config.yaml
n_layer: 9
d_model: 768
n_head: 6
n_kv_head: 6
head_dim: 128
d_mlp: 2688
vocab_size: 16384
activation: "tanh_gelu"
norm: "layernorm"
norm_place: "pre"
norm_eps: 1e-06
positions: "rope"
rope_base: 100000.0
rope_fraction: 1.0
qk_norm: false
attn_scale: 0.0884
bias: "all"
tie_embeddings: true
parallel_block: false
init: "normal"
init_std_qkv: 0.021
init_std_o: 0.021
init_std_up: 0.021
init_std_down: 0.021
optimizer: "adamw"
lr: 0.000504
lr_mult_up: 0.965
beta1: 0.9
beta2: 0.99
lr_head: 0.00502
warmup_steps: 335
schedule: "wsd"
decay_fraction: 0.916
decay_shape: "sqrt"
final_lr_fraction: 0.0
batch_tokens: 65536
seq_len: 512
doc_mask: true
z_loss: 1e-05
train_tokens: 965800000
steps: 14737
dataset: "wikipedia_en"
MLP neurons of a small language model. Each row is named by its layer, matrix (up: input weights; down: output weights) and neuron, and shows model dimensions 656-751. Each number is 128 + 24 x the weight over its row's rms, rounded and kept within 0 to 255. Numbers have three digits each.
After each neuron's rows, "fires on" lists the tokens most often at its 100 highest values on Wikipedia text that the model never trained on.

L5.up615:173162113128082108125071144088168127112121119143148148115146096128129135134159156161122140093167115110119082118104113129170160138170154103142135159156136132111127100137130157117120142153114127118100176121109122145106126133134116142124131138143111092123162149112128135147099151133165157156
L5.down615:165129097077092166135118109093119130115129090105132086101127035082148122098128150125133140165125167110145139129143131141157119147140159127133121132128148081132151141139093096090136169107163135134151153144154122154115124151109146124106133161106157125128123131155114135129088143170130129152
fires on: "0", "3", " P", " F", "o", "2"

L5.up2348:139118131139149112135101146127107120122159140124166139152127115130117116143075128105094128188126096137141143136111121112173152120085131137152132133120115096122101139131090150126099162133106125106122085137151171166128081157145122144139117151097142078130164198118089117118136114144113153101
L5.down2348:129136158127113082149147082096124095091109118128066127135164128159159104159172110145134094090127124149103127074125117113104109100128128091132131116155125139131152143119124155120185093154117144109136093146121166154111135130108111140069140149108148203102163149081132119200103130088141158145
fires on: "1", "9", "Lab", "0", " F", " Sch"

L5.up1503:129131129145171149065083144113165118149123184121118121179188140125180124140138099113144137129114142128143109133105146123075111158171177123115107125129153073115102093096139126104129103103121167120168131063112110116108122104122139151157139067148084133133158093132181084162144118128136124083
L5.down1503:134154116112141085123160156137119112085161127141148115104125076105154098101129186114122128179067128099100139162169141164139118121088136134131140135146133109150139123114137104125109091141095140090167112122111119157135144149134159121100139147120113163155043143108158091122133092113106112119
fires on: ",", "1", " R", " the"

L5.up1646:116122117113141157121189142105158159128153079114139152118154101117133116133161133121152126111130191125109157110154160121131156142136089116154120133144124165078134146172149138100103104084092140135134155164105104139114165108127182131113148153095123142135111107120119076166099072115148103139
L5.down1646:184078135175106153144102104133129110088148154092098160105159043145123130126134125123107132112148136146077107118129154172101138104101129155125157154135114115116141083116134127116138147154114111134125114145111077160126138118157105145154079132103110123149127123117143122115136162134073117136
fires on: "6", "5", "4", "th", "3", "0"

L5.up475:107156134153130138116163096132125118135110131103135132144138136145103134156123099106104143138183159130101095121172103126125123147146126185091100133180129156148134146136123156123124110148135143135085109063135127114191129113156148190162171083155107116121118114139113085121112184115136104136
L5.down475:114149179133159134132080137123100116088147153135106143104141012169148169131129109130111134105147107150100187162126090092098164120098123111133127135155122157151139105113099167117146166184117138146097132103137082093151112125139122098142142108121149122098160161086128142138170153121139153119
fires on: " has", "amp", " was", " is", " to", " have"

L5.up1502:148138110126111159099163142104134129167126129124157111130148099162143144125122113129167108139138117158096130154145110139138098156127139121123144093151129123131097163114075194126115122144102097096095132125155096114107123145082119150136145094122108133110142133146133150165107127139102123167
L5.down1502:076188118112111135146103141106105132105080079131141134058125168128129133120136144121149137102066139142060143138118124171110128144101098135129155134125127101100134123140148131078109128111125122088092130093118163140115104149175133140139112156136101110138135143133112126152122108134170143163
fires on: "2", "1", " one"

L5.up2683:155148124145143136155129053165118124125173118112160104136110086136109134129175162110116161159136156080143166142132142126158113115112127157108119134135135112143094095132145126130143113128126108154115142089143187121116114150116082112138113132131134147103125178111161139118160111128142105105
L5.down2683:140144108152094104141156142129117127157135158113152121141089067156134127123128136088155121099083148160110131117171121083139132101146169080123125134121158076164139132120143153123154142131176146137146109135137151151136125110130124124068125167130097149091132150144118141147116125115146121088
fires on: " |", " ", " (", " from", " with"

L5.up211:147133096154148135136155122118146151118150177141111077132096128141106114081153078107169171143126128168093133091094153151189132113096114180120123117155129131170120153117109117122121169097126141129134133136106150137050120137105107155094125126113157137114143153111131116095120109067148083114
L5.down211:115086165114135146125136125137116137134165091150130126154091027128162115133115142132114123139125126157132107082131162094126161127180151087116123111109093127098135107158126092137118080126117146130124140126126158119127163140142098126105147140148132134083139105128155140151121159125140127120
fires on: " ", "–", ".", "0", " Roman", "os"

L5.up2575:115168125118102127101110110104166106145138111104143152130123127099173128133072100101123120135140107137124137150124134121154148135156145121072136091133124156129089105137095137149106149107115092125118087134123134150155128111125145141122150143139121106130159154090150106111136117112128135180
L5.down2575:118115119095133111154148139096189134131114114139091106147106176117105141113094147103114117146048150103143069105140104118137107104169127132076132175130144119133127137121108189084099118170122151140170169125148130115154131125148117133151157099124119137157172115155102107155151102129164119167
fires on: "),", " one", " that", " |", " a"

L5.up1836:194150160138141109117160154150155159149187120098130117106133112169096138136091139127106122130140138115139131121105139085141146122134142148139108158152148135114079159109153121125065105130123103098162095107164153141109104108129064140142093133104132116128159152154139133100083135135121133134
L5.down1836:093123128149130177093095130113158175132145145096153125180127236109139122105149142140141111166000103167108107124120160112118133096088093111115137103196116085145162090104123141099151132145157124172127151176137120119141136121117154110107092114126085133119117148165146114123125093104128100115
fires on: " and", " to", ",", " of", " from", " with"

L5.up1140:127146149131125142074088127133120143096102116093113122169105140125164113139126075108083172091180113147144154139118115132129110127139148111121170144138091123118122114115131140122155099114139131097144143091100092124102135100136130153120187074154167150137171133145149159175116142144175151155
L5.down1140:123159125095092129117146132108123150160114140118115143123147012163131140108133140110177140113111135137098154101164154136172117135163136148112135142113138131118133091135160121148091121106090141126172145177141097121170124113133112092121121144113105181138147095136092170132119151147129095128
fires on: "1", " by", "2"

L5.up1524:126135124103120127129166128111155147077108137110113169128141116117101137135097109136123113117176161105099173121120135103133150136112131154141163150147124103110119153133129127143152147150107109108110144151123094094108100149141118144107074144140106150118117096152121110105090119109124131130
L5.down1524:130159114174173141144097145141093091130150087153134133107116131149147137128122094123140174162158097101116167091122108087133124102114094081128112149073112155090099142142121131137125144108109152131163166115133169075083147101121110141087103115091144104154145175094116150122125119147140122139
fires on: " T", " ", "v", " C"

L5.up1329:148148107125146134118093155157137175073110088105077140135110112109149156158113137105133148147146111145131179132110139100099137138166138116138103126145146095132169126089153147132101113143137095132083108118127119111118106115134105108127149131145101135114134097148129152154122131100123133099
L5.down1329:124159134135163169093147154128100131150129126154139156111131044151122126092121143161094134119155116147063110104105126108176178145130148149116124121105156114118112124123175096102122145136187155112167080150127118071149139131108143125140089135121120129114116110157146110108117125122145105165
fires on: " ", "1", " to", "–", " and"

L5.up26:152135099123093145099162129144159153109156140179122140138121145082099117113104081166125170115107098152176116152114104117119194154123157134128119091097106094149096139128086124115130112122129092101131093080173161106129061167163111135107148103110146120107186115140133091099155130086083107137
L5.down26:112139145122130137178137119138133096114093145101162127142099007119123156105116137155158116151255142080091111107108158123098130146124140134123095136200135146106144154125132126136118153128126127111133157174134136107194141141135145135144149121098114174105102156119126120127140138175099122130
fires on: ".\n\n", "==", "."

L5.up1230:170162136099114125102112151132139126088112133122178126092166103153126115125133140110070115121147111152097153113084152130096165151148169156112153111123101145089105127148130142134102143130123109146095106124127126130134124129134101154142134159125068156130165129140094101104100132117117095129
L5.down1230:144114163147114105124131141127106194147129169123129162087127020111141183143098137137110119132164135095146120131124143130125132120114128107102116168144095090135169129131168137126135100166093083118146133079129157086116144121170132116120086134091109108163104109139116152121121136167153122122
fires on: ".", ",", " ", ":"

L5.up1721:158129096196119131069121094097142169167125136127150163144165119142130133151082113141091114153130087124114102135141110119168128113161167140121140084140168143122086130135146158129103109177111154124113119148117143134125112124112145126115095119150136122167188136120147141148109092148150097155
L5.down1721:134127131096115180176115138133093129140158107116127134136126148162131161126112138127167108141015125171147111167132108138120089117154149128147099133128163076150112156119159113116087099144112136103141137175139161162139135137143152113116105123118122135120077129124138129113161099118173136136
fires on: ",", " that", " of"

L5.up1843:175171116117096143141159119125117134117160141122159108107144103122132166126142136105095108112167137125135177132127107073145158108143138136127106153160134142175103132086131130126170148158134091088138113107134153130132106107152118122112080092093154101108190140176142096147122144117143150137
L5.down1843:080147130104148075147159164086107156160114146105110116138095140115138151130165154112147083095059111143125138129112110079172109130114123138132135116117142114115129132124126110114159140128132121129094122128144137117107160153144119121091111114123125128106153118183153110151102100138158104124
fires on: " |", ":", "|", "\n", " from"

L5.up1344:121157130135110116139123127130133128116108177122155124103089098200141092141115149132126118121125150106140138109137145127150133135153141098150169102143124132129098152078125085094103139141162112111139156140095097136119116120095157139140144113116111089087188156101112119124117132163158134136
L5.down1344:082138155114119129116117100087122139189100110116079112123140023073122150174136116110152123118123077124127158142160131110122143142131098104131111169140109085134142123096121152117143122097133139125131103109089155122153152150112078137132115123146117170155181098168158127126141138110138147134
fires on: "1", "0", "3", " side"

L5.up2020:127133162145151113114175136145139139145110140101160116149157102136153156123136085157163113124129147100114112131120099152113120114148140134112125145132119090152132118085138133073133124101147108126136143134150098142122096169166120124160111094159131107139184170120152159181084116148143112144
L5.down2020:129150136146065167121079105172123112099109150140123128124128174135122131128141132158146153096136053145125147157139179121117198141121159110158153103098151093122143128120109148105106106139189141137128148132068150130139099143101138124124161100154122157103120129078120139153117105139136103145
fires on: " ", " announced", " said", " '", " \""

L5.up253:107132085131156130110165136170114132140137119111133175189141103152157141118103102097134101135136155145081142117115101159115158096153159127112109092167158096086164121143146196113129124086126104151114136109175148142132142089118115125162108176178054168150152144127157092163109123096165109114
L5.down253:137108126067123140156127101125154159083123107114084136136124102114152159135176142101124149112019091182142085105098141126141112135115155146143134104127132100081171126103128133107115137188142104152130128115162164099128080144130150145146143117172163116182092150124092123153137150146129146109
fires on: " the", "'s", "3", "2"

L5.up1519:117144139118121126108086148141156152131149104118141121149141129101144102121106164100116140152113099125124150130181067128130161127136089153104163134136172137143100152144098123146111111137105102134079130136127146129107090155157123134128122170173108147126155141156095054126130127086118085121
L5.down1519:130145098123115119148126141093063107119181108062102130131126000147148118173142156135136152124215165109123128095112161163104105151133171110119123158130106123117138150098158131169115079154098116124094135111137111129148136126073126110132138167120104122122158145105111146137111163085124139109
fires on: ",", "born", "Early", " and", "3", " that"

L5.up2148:138148126142171119115119143150091177156134113120144135178132095135160135126144153169121123082115118150115118092144073126123112110123124098090087143150161139076159164124094134135162138140116135101175137156112099137143122143096148130080094128115112129093117105141128162101135108159133122171
L5.down2148:122140143132137111116139130133109105147130163154137129119147072103105157146103091083124121136136106138097165121133155130142107144194185086119100176107089152131121113093090143092146156153126117178105153172107137089123106136143097134169128138136172132155115139117135172145151138121120135122
fires on: "0", "1", " at", "bl"

L5.up904:086107129173154139123097123143126089181130129144164114099151105112089107136157114153107107112144129114172111088114119146134134142148149112139065110131164140134131116133124109149124154144120164096132115099126100149144139115104144180127136067158124109090145153162148096157064118065129120095
L5.down904:147083088093152115138137148040120082151147102178128140122107098134144176144145129099117146148142118143119138150138107050103080105135168129094138117146124127127174124139095116136194135148128119120125124087116166142112106118110112124129119137147120116135163102130122119094109140147163168148
fires on: " (", " was", " ", " —", " could", " is"

L5.up1955:165139131109148176102115169120112136199132130157135140154106114143135119144168151148056139150105146130099098139131142162148166084136118164140146143143114151107150157087125180110095085175155161129115127066126167098166062101148164128095114134134131104133172140133133104118149112102123139135
L5.down1955:113090164093133113117148089155136113141130108107118116080101237140113123137138103130137130129000116162109167130126136102106127093152104129100156116122148105131130129111097131089111099128106153165086119155126132096156096173139134122071148152143131128133126148133109181155116112141132119138
fires on: " of", ":", " for", " on", " to", " as"

L5.up668:144134084115086110136125122111107150102118145128149110140147089116181113120146089109143100117126094161103147123131103123136112114105124126104144104131149121096067120136135146104107132110122085099140117133114152126110114120130114128062103124111119116109170163134107123163147091139145146146
L5.down668:119087132128089124153118154118117122140152133111161156117100212155115146113108147118135133143021122092102160095148167115103120136101133123118072174124121120158146149110144159145126117135110166139122089132182131101135185140121174075127146140121143126109148135117122113121118092133134158128
fires on: " |", ",", " by", " a"

L5.up922:107145101169096160142097136140114121151171116093153160145124092143116218136131160146140158130125147100170118127158120112163152133167169157118105113099160116087110124104117166128107120134119112181118147124122139162127140139122095091163115079143096155183134146125122122161104090116141125096
L5.down922:116109132119078147123159148164137132139150153124127096139126204171132148150131131144140155119109113102120164161097143145116176189157136131098120116133163136138149137123116122077163126162123111117152106152127104126139119117161112101117161111162142128120092136112137123124106157121139097126
fires on: " \"", " (", "\""

L5.up2044:120108160142141189133122105161169135149150128067134113128093128087107129139154124145132144112134146142124120090138134083159092092134129184112130177172101091149112152155133164111118140167114129102123107107178087162154103097137134149176089157110140131150126102141165173146144170109106100111
L5.down2044:130139133156138131125140124144136134062112125146119104101138173150172143151114096152124184117119103131116126094151145158145118149107133079140109101113112147107149125144113127133137109119150163125169126152095145177106105137144162173133113077103092151141087142126126135131131113136113114129
fires on: " ", " Cand", "at", " T"

L5.up1511:152151200170118147112139131149151178126125156086135179112146096125131201149130148080092128166121113161156138132139134095109151117194118109101115076151118117150116101145137125119154158119144145151168131138119149155093128148140128175180109129134142115127128076116143124131141154115145135140
L5.down1511:109089141100138127152142121154160163154155156048122145118107036128149077123165103154143148152186157163102144139125138113143138130106172111135171105091163085106196189144130135131153120104118135181067171113100093146135094172146137107132128117145151158146148181136079152125143140101115119120
fires on: "0", "1", "2", " "

L5.up2289:114125085165132130136166125144144131121104080095116153143122137108135112159120138135102127104114100157128143108147115073144142098103101167166130126148159141077110135138078142108127144148084122165126102089153035157134130105161142130158120127091083109127162133149107081153139126121082130105
L5.down2289:124152146141157178102142113101085102138124146112098081115105111159121114130115114143125101109171116131139129115079132134181130148119094138110105115163156116102122135140138111144167103127143161119181128122123123103108112111109170117138092124164128162160143159155152122117167121142098146150
fires on: " T", " K", " ", " (", " G"

L5.up720:131143141128127116109102159134127173104141175118086140132137139116132141125131143106111169140104126165080125121125073091124124061134144138174124114116139083160095130097098118137121168153174118077089125138139102129106097169114094105148134110127098110158154196128114107113150116088150110146
L5.down720:136149146097136130148151117170107119129097120131122086133133000129134143126123125095133144151255120153110122140111164142129140127123152142129092132220114118136096156119132123118116104150134136141112129114136135167125103151114113119124118142097115101105141123163147103161119184157168109118
fires on: ".\n\n", "-", "==", "°", ",", " of"

L5.up50:146168125135146098109132170148117122151128152163155086149123106106109123116130136144158143136137135148078149144152112142148135135112131084135145087161122126129118119090099123110102095144099130135120159120185097106107113153175091154121134147136143119129167134137137077147143138140156109145
L5.down50:140128138149095154145133194122151124140124137132133124139146109089136122109090130119151064141022132123128120184145095126141089151164175139132117078127083121143065104138128153085078117134109180118120134166123132123150136160125123131150140105117118078113114127170168093131120151115141133108
fires on: "2", "1"

L5.up2269:094134137180140117144121152142138133104097159140124114096147092153105165121125175119126112147135097102085131120142126139150167144159149128162106114160102136132150130125122163112108173095154114141133096146158059120094184161114109126138098146095171117140130126134101070125131137150149144113
L5.down2269:135153110128114143124142142133114140137119062141134136170112133113187153107163091114114140143118120123159124117130103113088097142092108107108134176147185120131074146152132127141109082130139108110101158134095100196154117071124104115125120139157117122144134121140132101131145075111079076162
fires on: "2", "1", "'", "0"

L5.up335:125161126124143128099113084107138139143138143139151144151126100142117093145101117114056127120124145144147095148167076160098138142191153163138115116138149108127122146145105148125108126093090157097127103114102129132098091138126108118117116097163130120164199147157169126126156113134116114097
L5.down335:133139146106109090113182100170150141141112162162089133092160166173102088115134142105166114098050108105129143143084143131142115113124161177159141164123135089115123150145107159111103097113153134123112105120154129125130146134131143187130107129129169170111108115124143116106152138151133150139
fires on: " to", " \"", " the", ",", " and"

L5.up597:113106123091114140132121156132149143128194154151159162137135109099153156177111153107113095160148139118115183136173105117098116127113120118098117095148129118156126102108101125134119103081088100113123097137133128134110119143140139106094145133137153141125153139137092105088149110120124115114
L5.down597:155082110106117160142126155132116149087130076117116161122111156142135165139141122159145091106072109154113104079079137146130136105140127118097109133105129120139109150145073121125112106142149109157081135131135134154121131155101134136105116121137110134149155102072168148113128157141123160105
fires on: "2"

L5.up2222:104108071119141128125138122177130151090132144111113156141152069156133117121122165104158104121142162121114149112105102130084131153146084079167133084155152155114160110125132127140149150112134164109130080147111155130114105104143124136134178142095128144069147127102089118123110119078155146169
L5.down2222:167101133136124146143115142117131149135143131167101142127140062111143109108110141114102125144152154114141137102148126122108128106134163136098131074118152100112131148158126126140125169123148142114152108148130169168145117096143102060138139135161121106155123138152127109119141126145103106170
fires on: " —", "7", "4", " MF", " Gold", "3"

L5.up842:094159102147075159099064158127089102114150140122161146134103123121166108162136132148114101121138161127108116137124108149151158111115137085117059171102107134194170147114121132126144146131094120152123143097124106123120124100165133120151128121103128093166140132161109138126116090161123164146
L5.down842:069121134100097117166049166148130098134156158124141082170115086137148094126095117138129064133192135127141165125117157163162166112148124104139105145084142130128117171095109122114151145140112179153124106128141153101116105080163088126130087148125129128130109106151095130130089115139097132152
fires on: "0", "1", "9", " "

L5.up1804:119125112152126113143099054163151091156151117159159101069149100130087165128104135107113139133120170129141110174144095137192125126167130146159085143141100094158112117107130139090156121124122112115158088152157144141125081166150125123115083108113071133126118177162121136132150138095180119116
L5.down1804:124162097108121135100130123153140130143103128166135166150124132128156093159120135130100123135038142086133141145117099130102045112163130124117126131164125118116109113113151143136126157120125139135118062115098116123132083143143139118134120121097124156114147148125093133172118136142187148160
fires on: " in", " de", " of", " with", " "

L5.up2609:148118135109134108150104124149117123160162157147172157164156113136114104130162120129115126126143120189132141088123150117166106111108170139103118113137169144102103169102087143103117106157137132129066120150119131128123132130150117095138118111166126069143176108123125132099143111119066106133
L5.down2609:138120123127140168175167131147142108120146152136123144118114114145092118127136078144126111109037115149132134154119087084142131171165169159132111111093131113073131152098132134129097127119145121141121126144121150094130083173086143119132115079123149138153121115103130171140102103146128124163
fires on: " which", ",", ".\n", " It", " would", " that"

L5.up2003:155152097136111183100087138131148145151117150146145111101123113180158127130124125073074126132114157138142166113096101129107127130125137160102105127143156062121137157121123169133093137110110145123106082146149106141114111078158134148117188147111084125157109150150145091141155175079121112103
L5.down2003:113121147082147116145110134110107108121172144165162144103116100129165124127166131138164122142000098172058170141159143149128155115126141146145125132116155150115123069121127113120086138129182122133106109136166128100099127114173139147113173107137144170134126143122154103154134133136147106127
fires on: " during", " of", " in", ",", " to"

L5.up1528:131154153115163127120143126134146171098114107124159125107160125155088143136098107167073138143113117173155133102182122090126150118140136174153125098181167137140083148154107149129111124102116114130116146097132135102106115142088160174118082120123116146153181113117142150123117146171095132136
L5.down1528:107125166153090112167126131126104111191122128129145147117146094148149152151132168167129143115132113131111101132135154147150134075108129125142154092114126114103149127151158147156126103114120132104104123141134120150134106111128133122110112134112117133105118133113107150140108119119146122116
fires on: "2", " and", " to"

L5.up2093:133157155125131174144094123137159111093124111132168141119125126110141140109092136142126126167138083123083161138112078160162106151121115129116101115110126122140105140148132125138136144106083120161118092142144116150052166146147123100136167164120147121141147144159091130130104166147082129112
L5.down2093:096130150164147155118151120142170093131075140101104147139162140137139145131118143150149159123131152129119150130150144156108148100107137105131099150122153184112172136133158144155120149126176148119124146096152155162175098129154138128083103113144109153125138156127129085107114130182109153104
fires on: "2", "9", "1", "0", " T", "ers"

L5.up1884:143151107151148102113142091139132164143106152108196129107131119131076124152138074098095140117111133115148130136124127156105112145140161108128144124128103142127130132128170156114097131104088104117153146111178134149095073150108131151131101083137151158142118145139099145165153119128134117107
L5.down1884:119111150132078094151135125082110113146097129150104164127122067131154140141110136108162155111169165122103080171110157161124133111121114117126108123140103109107146101117118101127161093163143125121124121122123105126140175136109108135114134105166167091109101164113117130142125079129170124133
fires on: " by", " led", " to", " from"

L5.up124:152146126128137161137097146153160137153107146110129141176143119136116137169134136188137116102134122099126130129145142147146137114115128145114144103126148134164156200145137117148136161137115121092065164156153094104182122130135123118187120119102083105101215133137130130135105158137140124153
L5.down124:136163097118152128137110146147134142139126147138136137096162080103146129132105118160155158115254141155142122105159114097092168134171108109112134115155118122161145120144119138117127137136104173117117176159175166150140154154136161151141126151108117104098128124128118106129125154140171114086
fires on: "1", "\n", ":\n", ")\n", "0", "."

L5.up1186:183168147119133168134102132131124152148094145134123089166164125119123138140161126136132122110145147128114105110154113166095131142160118142095137124136115126128078106147134132145091158106099137133135110130131098150132113147167124152121126129149093125133160074172116091169140120131144129132
L5.down1186:115175158145114103072120154144124113091151176131118141113122141116126153117144168088143141139073131146133148153116118114091131112158113135119107179141152132134156114091130130118100093134129153113146142101103104121097115119132126167090166146110148114129128147091115065127091102135129119085
fires on: ",", "0", "ly"

L5.up2472:142121130090116126129126170078119093113109109121134131089137118119123076144156121146104129114197130120146159097114136118205136083117134119116123138123159095148117159146114100088135160092118166137157142105140087138095118115143116148162151081163110131107126121124100083079139130120110136108
L5.down2472:142086137127137159107123102078121146143133182104145152140106001140163118115149121122106121120086148159116134153126120162129154102114126122103110119139109127110142114144134094161109085110105082173124163181166110094111136138093154092154132155097154127142159148127126120151115104132153126138
fires on: " ", " Tom"

L5.up2392:146127136130151128115115121172122109130150102095155140122173118128128096138089144134105151161131124123101135140140110100147131128135138104067107105122116097125146104083131123125114103141094127136135131122152098122139124117160092155122120090106156118094127151099148084136109150162130119143
L5.down2392:147129105142143103095147127116130125133107094194129173116152097127105080137125140141147114098113132166126094145125098100112098129131144162122153103118142134099109093132128081096137179126158122108110178111147113095178119145086100097115105103117148123114112076124072122168111130080114111128
fires on: "2"

L5.up2150:185163150129122135138115174152136134101124119116123129123133095154129121113116112095134151149163129111172113147108129133092140136122095117132154133164124115111128128156104118080104103111121112083098153116120106121131086139138119165154196124126120059125155124115086096135106146133120130086
L5.down2150:162123092130136133096127153126119136167116154145140103137065040135101159121095130133121147139109127124135086097169099131143098114138109136143131146097129155138124186139111133141160115117152125095098098111138112093150129137108145145123106160097111153104119133133104109148086128102134131134
fires on: "2", "0", "8", " South", "9", "′"

L5.up420:122181125132117146116151120134136155129112152107118142143121143166145115148130136128121112168168141175125100142132167117123142098170146186103108155157142111158118091119114121161110126065123114115096099108149106137118106117137151140143135142132134150138148138133149099128139144125151107154
L5.down420:137076139127124133117108154126107186062161133114153119125127064154108119097111119159117115150094097138118155121101144130097116138118087148132119117108123127158116064116116135117094130129100140141108088095142123138125143156170129129100121073131151108120098117142169132104124131167143102120
fires on: ",", "===", "0", " a", " (", "4"

L5.up1904:113123133151172125164165124146136095149114163104125149156139098093124089119089116087119110104139134174127154136102107087139125103123109178135141103127102155127144103130094116123085121147128117169133111130153130114160117117193129143103128111076109112165154160143168146146112123097173129137
L5.down1904:134121136144134136099108154130106131138112151099159161123079120170192102107102106127156116090120137092141119176152138137130105133088157111106104150097109125163110146145111106145166141117080105112152121096137074114127168135107098147145098148114092131111121086132132095120120135118101105121
fires on: ",", " G"

L5.up1762:141126120109152113127139167182156140161118113120111121135102099142113155140103143126123123091136110140102109115138115148173131096162124166149136134135096080125137095099115075100123111130194136142118151110149119131097107126188072170087141139137149139135163117128127144123145135156129094134
L5.down1762:157111166097166107166081136139150104146169153133150110126156171143140133157146098091126097145000066146105149136105128135134113144145110074109126124139122144133115079105148132161123147136119117121113158123102175145110145118160157130138116146146115148125147140131123104143143070110117168110
fires on: " as", ",", " in", " their", "'s"

L5.up878:148159106128148120124166158147106150122148189131156106117177126077150125139136126165126116135156097146139097116113130108142158101181117157124164103136148102120100125099126092090117154124105114158122168133096160128135112116124146118156117103147069126088148198159087148149118109153136135142
L5.down878:131109164165108107121115072107156173090131112119114166097114099139089108136119088113092146111199098136173134132141060125149097128166099071126120170135140157109123126095113166113121119112118115079128093129119153112151133123138123159140121125105110106100156123143115123145153125119123113119
fires on: "M", "N", " H", " M", "H"

L5.up925:132148120130151106100122120151169130118151163154113107152141116133126168135117100143183088137162117181148152142155105155118132137152094147117114120085137112129144126140060133134115058132127104136087133182167116128124117147140130153123123093143110080092129122109152151119082106165123112100
L5.down925:127099115108175156102148128153155158150109163162106124119133058115097159147110104129142126131150160169114093134109134123113116118141160091162136094103158124129140146139109115140155127106128169140136155148116104145112119131116139093134136133146123109117119167111139124126085119099125135166
fires on: "0", "9", "8", " After", " until"

L5.up1791:117149114138074116135099126193113132066157160088131160108195111136088131155103131163128101131172121109101147106101113130099120131188132152088153132107141126131155216129099141175138155072115128125116121088142112129137124097116130181150142070127095147147190150150151136123158145128104161173
L5.down1791:115101120109094107128166139164141147114126130145118142145117206138175142121103160117188129112122141151146149102113104142121151143122089108120084128126162108128168093069121158138112136133162096104139122154130133144100123121121111134142102146131131093115097116104177130164084139129139094122
fires on: " \"", "umer", " '", " ", "9", " (\""

L5.up784:083157122170146123152133098142106131118166116114126164146162110113131147100107154154145148116139111120122170129118101151104104112126145113129136125130178114125088127097130114131153145143153164147123123112120084128117116136170105084138122113138120079144194182157103146088156136105143135075
L5.down784:145121114128131137141106128156145108116128122130125095113112111114134142097153123116168125099136152114139113151139102099196155124158122136147167178114142133110114120138153136128082112132088127081097150140181136153104153136114138132155130111129125132169105142097139102163125137133118174181
fires on: " ", "-", "0", " $", " his", "–"

L5.up407:128158132132167152111137103124173129097141100126129194116179117135134113148128103181121153109140130132126106061172133087158136073141166132147117101095141143145099146101093178133106163132087139118091147113161154128117110115140125135156145140136081145116105150165116127135110119118135147130
L5.down407:126116095119123177099107110094112127117105107129141111093149057111151151160096115128128134152175111114129102092120145111126127130144145138176100084117128107154102095149148148057150123131126112062089123122154156137118109156119116125121116185148146139126139129110082085169108108102087160157
fires on: " B", " T", " M", " C", " D"

L5.up1549:103124129165108095101149128120145167083160105105176146107175094119140143162120169156139143140153176111099179134146128135101190121127130137178117089134125108121126098098127139137130148139138158180156121129179142126120127165149123149129115145108179165126120120118157108115143143134146116095
L5.down1549:163137141129085111124116111117105061103139131147152163168097133108167140147104116126134105124082100123137152123143091115088114101148140151106155139141106105126088122139116125126145042120124129144079117087119069161104084131117132132107087162157157142147172147114189163145129104128151179162
fires on: "0", "9", " had"

L5.up1630:104163139130129115100105150100119144126117149058085102136147100129104170110117105134101118114129120172122138135106126117109113135134162126128151133131129095150149144140116100123129130186118140112142081128178113097141113089123148142141128123129120128133125127156145122128121116124137136107
L5.down1630:142116099153132151124142099136121133141141112094107155139111074157123101130127130128129113119099107139139095091132117134120144118137120098150154108160119104100145136148111164152101120151138116174136150096086155104080098129090121099153151117125172151107140135155121114096125077111125114115
fires on: "1", " ", " were", "9"